config = dict(
    n_layer=13,
    d_model=640,
    n_head=5,
    n_kv_head=5,
    head_dim=128,
    d_mlp=2560,
    vocab_size=11727,
    activation='tanh_gelu',
    norm='layernorm',
    norm_place='pre',
    norm_eps=1e-05,
    positions='learned',
    qk_norm=False,
    attn_scale=0.0884,
    bias='all',
    tie_embeddings=True,
    parallel_block=False,
    extras=['capped logits'],
    init='trunc',
    init_std_qkv=0.0184,
    init_std_o=0.0,
    init_std_up=0.0184,
    init_std_down=0.0,
    optimizer='muon',
    lr=0.0107,
    lr_mult_o=2.0,
    beta1=0.9,
    lr_head=0.0117,
    grad_clip=1.0,
    warmup_steps=200,
    schedule='cos',
    final_lr_fraction=0.03,
    batch_tokens=262144,
    seq_len=1024,
    doc_mask=True,
    train_tokens=897900000,
    steps=3426,
    dataset='wikipedia_en',
)
MLP neurons of a small language model. Each row is named by its layer, matrix (up: input weights) and neuron, and shows model dimensions 208-303. Each number is 500 + 25 x the weight over its row's rms, rounded and kept within 0 to 999. Numbers have three digits each.
After each neuron's rows, "fires in" lists the words (lower case) most often at its 100 highest values on Wikipedia text that the model never trained on.

L5.up360:490513452503463498493488479501520488477498472478521469491480469517470463498510555528551526509530475512491480475523519480498464508497545503481528503531523490454487451511489469481475491510513505485523498511474515520514495530477488495467491516522516504510472492479543515501497518492575486472
fires in: "to", "not", "would"

L5.up934:460508544523515473485486476505499527470509550526449515523548514488482527528522507493500470465497520563479485508534501508500501473494512456502483468520484512537516472492460446524478540512481534529499523540476511513503479481517463509503530472510475541498501527511495502469492500521507500530
fires in: "a", "and", "to", "with"

L5.up1638:519502522531490452556485494494470497523464525526443522450491526552531496495546485534501498486499457511507500542478507485479504517541483457502502478465519504504476539471466535512483460526511507503502529510550498513529502530517487416494482508504497514474471484495464447494463530498453525449
fires in: "of", "that", "to", "the", "at"

L5.up484:502517514482460474541508448490513521512515518508477504468500566483506467488489476499494510496497495515512532485498492501514495493533490481509443510501470508468473482476500516522497496512495552516498525452498504546522466429524528486446491467451502515475499473492485515500533517491484504506
fires in: "to", "early", "and", "late", "through", "17th"

L5.up1905:462510496489475481476481513516507491539526493524533470493526506509525536548536506553514474492467518460475477506523489476477551488468508490512484539475512511528521502492493511547499531500489478507476562540474490512521559526496505515479486529453514495494508498517510498520476537470485541499
fires in: "an"

L5.up1080:439465482491482528517520488487526491513522571515466512483529485510505513530502477479513500492484522482479492495460507537493545472483500498501571474508493529529523490485468524514463512465506450495499481508506495501504451502506479483519503505511482467491482459501492470478536479501504520499
fires in: "the", "of", "as", "a", "only"

L5.up2394:512491505469472502499513501510551465488469473509518506508535509519467517486457509482506499494518527487487526489510481470498532505462502505496521515525535442522506483495471516492499473484502527485495518479483520485432452516518482498519512472480479497509513500498482502495503461468476509487
fires in: "a", "in", "an"

L5.up2205:500518511527511435526495547534466487495479474505489494481475526483566529533520486511515476465483500505506533534482490450499473457528512539510493493528525512436517529470490497533489491529482491521515525491500465499539485516492502529480488483508489504524478501547531499514541498488503477509
fires in: "to", "well", "with", "7", "part"

L5.up126:530504510490525516542499503492511512481514562527524512530494470496497515499530468508456506510475500512478498503516485502481487483520507477513523534515475535481502444489468475507515481478521508487520492446505484456499475513462538526476497490505487499507501506524465508447512445539496525460
fires in: "of", "to", "for", "as", "with"

L5.up1045:496464518514544507488495481510503480454508501484447509507496472519519520506480540508476497526510579511477521497506563494459512488507480519553516543504484517442477502525530531491490499486474425434500518507459473517539515518484470504499458513478451483460491532520536523515523493549495502492
fires in: "before", "to", "until", "into", "from", "on"

L5.up716:477503516472464470495504516524487507512530545490555466476513477533490500488496489506510548561487523519516503502474509496477571454482501502500469472491507551522468486526464482468532473500515503491485547516498475510538498492537513477508503569475483520492539486459464550522503484476505442489
fires in: "a", "an", "racing", "size", "record"

L5.up335:521471530477506518537518484488501496513513481491500487476488453516495511485518471479477477474518483432532496481512512544507475475539463509499490542524476472498509548465480484483473465487470500510464507477506499506483463511554489484465473521480511532491478509497509502484505539477529497484
fires in: "the", "under", "and", "of", "assist"

L5.up1953:472489495498502494554512486502469517510513484518501502503492510503483493473496545532504446511477491498497511521513518504456583537511497482492493522458513487491476514464478481495518469512500511501542491533543460507449509519486481491509498515478530476465536525507512460497502482480500490511
fires in: "in"

L5.up2441:510515521495454433497516534499466523503529497473470516530472535469447514533500493513549528476478561483495473516471474503477493504531497491511443490502480486533520501511467461516560493477506536509488512524481512518489505527548484499497499485483489470525489477521499497510490469489493488509
fires in: "of", "and", "or"

L5.up1406:497517498508492455506517530531511514491488482525515497533510470501499500496532490509486479478500474506485479512502530496451492483480498515487474495483470503469474490508532470505525486498488457499540517521481526500467525453514522470516478537485482524528511517487510490486512535480519523507
fires in: "with", "but", "has"

L5.up2540:514497454512459491527488438460546457481531523442516467491473524519504502512548523497506522497510520499488509517500522493525466456443508473492480535504491478443498459530471534452503515495484546515480480505489497465499489526537511456536468437533488508473488463507553477531497478473478513534
fires in: "of", "at", "team", "into"

L5.up1474:458532511491431512484483435524493485485512557495505528498480509497496505497515486460496468494511463548492509474498551490526504503506542513498482471513506515490505475506485493478485516488478509501539488510507477489545521502484525510501458500440484485477512512504522530534459460493474552521
fires in: "this", "the", "same", "a", "first", "second"

L5.up523:480501514487483534485514500505479549449495501477517492510484501503542520502513540506501500493510503534520469508489502538556543494500507504498508495486460507488484501501502519522520535557499523491499509488495533506507514516479490485492517524494493533491482475501521465511492494530483516469
fires in: "of", "in", "that"

L5.up1028:554475455496506517465503478471485484482479486518460493512475513477540516503502519488479511461497464498485523503498430509536481469515430501489572503495485519544512491549470474491474524502492482478560469475500487517519494512534529544555536511506506491475489531496533490464490488493521516477
fires in: "to", "him", "would", "hartsfield"

L5.up378:510487468542522485523461477495584510495517514499458482486483479513484512529492460476519498494512510481497436525508500487525506451496541493523568481459493445461490516510497521514474492473522501476541505499494468463538512512446485519508506501511465477500481484514498473480504532505508509493
fires in: "to", "t", "not"

L5.up322:527472506509500463501530520470521489460486525509541482556519480498503411496533504433490506505478494450498473486528501503478492481466507484495499512523534504562486493526483500455467463496519496490494507493484503464487516486521491495492483502537460506512452483544527488495511487537506538448
fires in: "of", "not", "same", "already", "time", "with"

L5.up414:464445496468457526507491482496521521442511477499494488468504517499493501495469511499530519526584480539462529498508530484514523439510473515447487508504499501489521521475533530470515480532499538507527536524505467470468507498498522493499478544500478549511494496510503505509450509490521472527
fires in: "of", "vice"

L5.up1808:504511507531539533557465527500466501462478521486465492459460513501523514503508492505454548472512509472444499518517470507485485533490516478501522502509492484519499449488457473483491460504478505529502520506520494425536510478547533467513463496525445502473438548497524518505473501500539528512
fires in: "to", "would", "will", "could", "may", "can"

L5.up2510:465498454567507514494507500505503537497498513555516517512464516478516489487512516549526453513499514523486468507485501513482466539469499524475514495500441509503490446465493470484534473475504493519478517512485482507565555458508490483454524469497522496513434481494468511476480477505517513501
fires in: "and", "the", "in", "rowing", "her", "of"

L5.up1956:514490486492465512526505499510435496512560490514482515517568506502482494490473548518545524453519527531485485432476501499533480492457493519502501494508525451555486481448527503441528497462528476517461548536498497466525480525530489497485490489511542485484510526493512521485497534497512546508
fires in: "to", "of", "for", "can", "a"

L5.up197:482468500534531504543497507474483491498511595469477507521520486496510494455486489521525547486494481521490513526452448483528518481493489516449451496535506460510512480546489525477500469515480515497514511481517474468531497478498492494488462456475529511479485518514519509475529494519512536438
fires in: "of", "the"

L5.up12:519507472484515482526503481507527448512507470536474485486510519467493446449502524490555495460483535497461526526533525502466575513454499505499432507516501509512485481482469500484479565465465492510502488451501488512484436491498498493504551542479506406499531546494504484476480519462514521514
fires in: "a", "any", "several"

L5.up584:528568516521471503509527494522467511466481456513484515523480504513552544463479480468491532497515475506523489474499476501503487480497519536478486527526551478495473503543534506453492489480531510492547509504504484484513516490469487500501526509525546499520491500518469567461491504499443506508
fires in: "in"

L5.up282:509526524505568504516466460498508493486525532506518513507503528516482496518520519483532473438484530491489504499555489529472552482534538510549492537521523524485461526521498502460492495491514480457530496486467496536454495507489488540492433494493519502516446513514525504467493504515525446489
fires in: "in", "to", "the"

L5.up2007:489500474498501518490475502497529501503541509514523529464530485522472513526453524533546526464488505519472481511502503502523516479510555522503464483477526487512503501466440461482520480498468528477551471507500508512512515504446545534496525518475506474485547505551477523481500543507511506496
fires in: "of", "each", "election", "this", "a", "per"

L5.up1420:484493510489491474564525500487528490486520547487478510492498519518454469503524484508506492503501543546493527481512454490505498495496506491498456517488475521498507514511502491507517471520515522562482497501517466496508505511511500484481484505492511485524505512494492478490522493465513561502
fires in: "the", "a", "s", "his"

L5.up13:492563515529510463475470512481486517473538455475474520541510510475466512513528501483484526489479511482469484500495484479497488545521479512518524520478512488502498496521534522497547470486495496520530515506480500484569465474507484494484519555525497515519516474504465518504494510514527518514
fires in: "to", "of", "easier"

L5.up269:533511521455504534472503541476494503480492443479502482482515543505503488503513493500504478513541501499540532470504494441534512485517459463529493477468515502518489482483497479484517499526497570476460484567484520521496510499499457504527476520486518506452501529472509526496486521556482491498
fires in: "an", "ganassi"

L5.up1624:508496538511481504483456425496480529512499494502495549478496493512526511492518552509474495489470511471514490494529497473476532508499446512501473489505506513506504474468446514478520514533498517506518522513451499456506523508547488522488521443485492453499512535516456515448473488514470550502
fires in: "to", "the", "her", "from", "and"

L5.up1922:517488530521466502514476510467536519541467516523438500499518528516495458504492517468504503516516467483509506454510466507474496453468476526478525448477516492508491472459459494472506456492482528535511485462537464482459447556485528500470474496516494490486505502506518501493516513518549513504
fires in: "1", "2", "4", "no", "for"

L5.up1927:442465499460515513476511512496486479504504462523479504502512541516494499480482502489486509452503515499477518521528499507491543511526464519488467513485472501509460514515507485479548551516472500487529514507498480494541482511487503541485522493471445491459480490520494433509531496491476503492
fires in: "to", "the", "of", "a", "or"

L5.up2006:459487536480471469511488478552529512493509508489507476521506453526530509536515537511484482563525469508474457486510519486528529519421516529451473507499502542548503479473502492501487486542523477481509514506480488505504521512516482475522511519441481540501535469515469466518488513487518519498
fires in: "to", "of", "or", "a", "and"

L5.up2544:486501483498499471547486475541467525502500500504517495503474549481524494478503476488461485451544503504503523504515467483508465508519504478500542443532463525504483453484497517445534501447466522497523483530489474479533511488536499481480496490507505485496483494514529505493490511557540491510
fires in: "to", "not", "t"

L5.up428:508491531481470492515532479442470499460444481510509483488520514441539538476494533480492519465537523480515507469527536484484443488528427477516548507499488532493496482484474475457463465501516470484578552500498540462491498554498511497528504486503482503511538492499503465481491473452517492510
fires in: "and", "while", "the"

L5.up660:515505469484499486498497544511506488497506476495472500469499527458548490523512540507469501514480490496480554502517489466486506514528506480529486512501493529509508488505485534463457502509482508525479477501523500506492520493508475487490508501489547485515473504493525503547528491523504521497
fires in: "of", "to", "well", "clear"

L5.up355:499438479472511533491487467477501501499492477551486502538478513467511505537494505567534489508506542471498446485503498508462458520502528541526504533537490531507487529489497479547498476525543500504531461490512538478500482493525523481520565465498445451488471472503503502505490497465529523511
fires in: "of", "small", "few", "50", "large"

L5.up23:501465525467458481484523498529466484501452497515507475484477517531508508484551516483500504530535512483474575494473529483474493484491509456525542511475533495498491491521510506507494504519504506503506481466552525509487475551524482479504476481496505504540489531503500523479513567525454510528
fires in: "of", "the", "by", "two", "as"

L5.up1535:494466502484507478517503531480516487514470547462476491508514497499524517479492519539534511519481476490463520531462447436491519518508468495510490497515488470504472521536491502467523490540530516501473481473511548492488509476512501464456514519476507495498513499533519491503496509498496508510
fires in: "a", "the", "of", "at", "without", "in"

L5.up2537:496510522479483498442521503542526532485487514563544481465514510484497473498473495509474530489491498496531495514514483508456520479400490502493497540447488513469502489476495531455517515568532475484478515499484516487471561476534455468500477481455444492526493500548452483499502497543468496475
fires in: "of", "and", "for", "on", "in", "applied"

L5.up401:501468531469505506497492483479484497531459483512525485454506455487461521498486471491490481451493479529461478479508510472462509506550471496494454509521466517500464499496482521499506516493510547517488482480525469487538454529500498549485514520487544494506512514518463480497547505470452483485
fires in: "the", "of", "at", "those"

L5.up510:487475497486540528482497526497483483493515461478559505533455503457485509560497529525478514509478530489468460513484526454495498483488494469518502510510457523507522567500481527495483497513531518467467487462490549489494452506499515568484493507487517503536471493506485547517507517505477512492
fires in: "of", "between"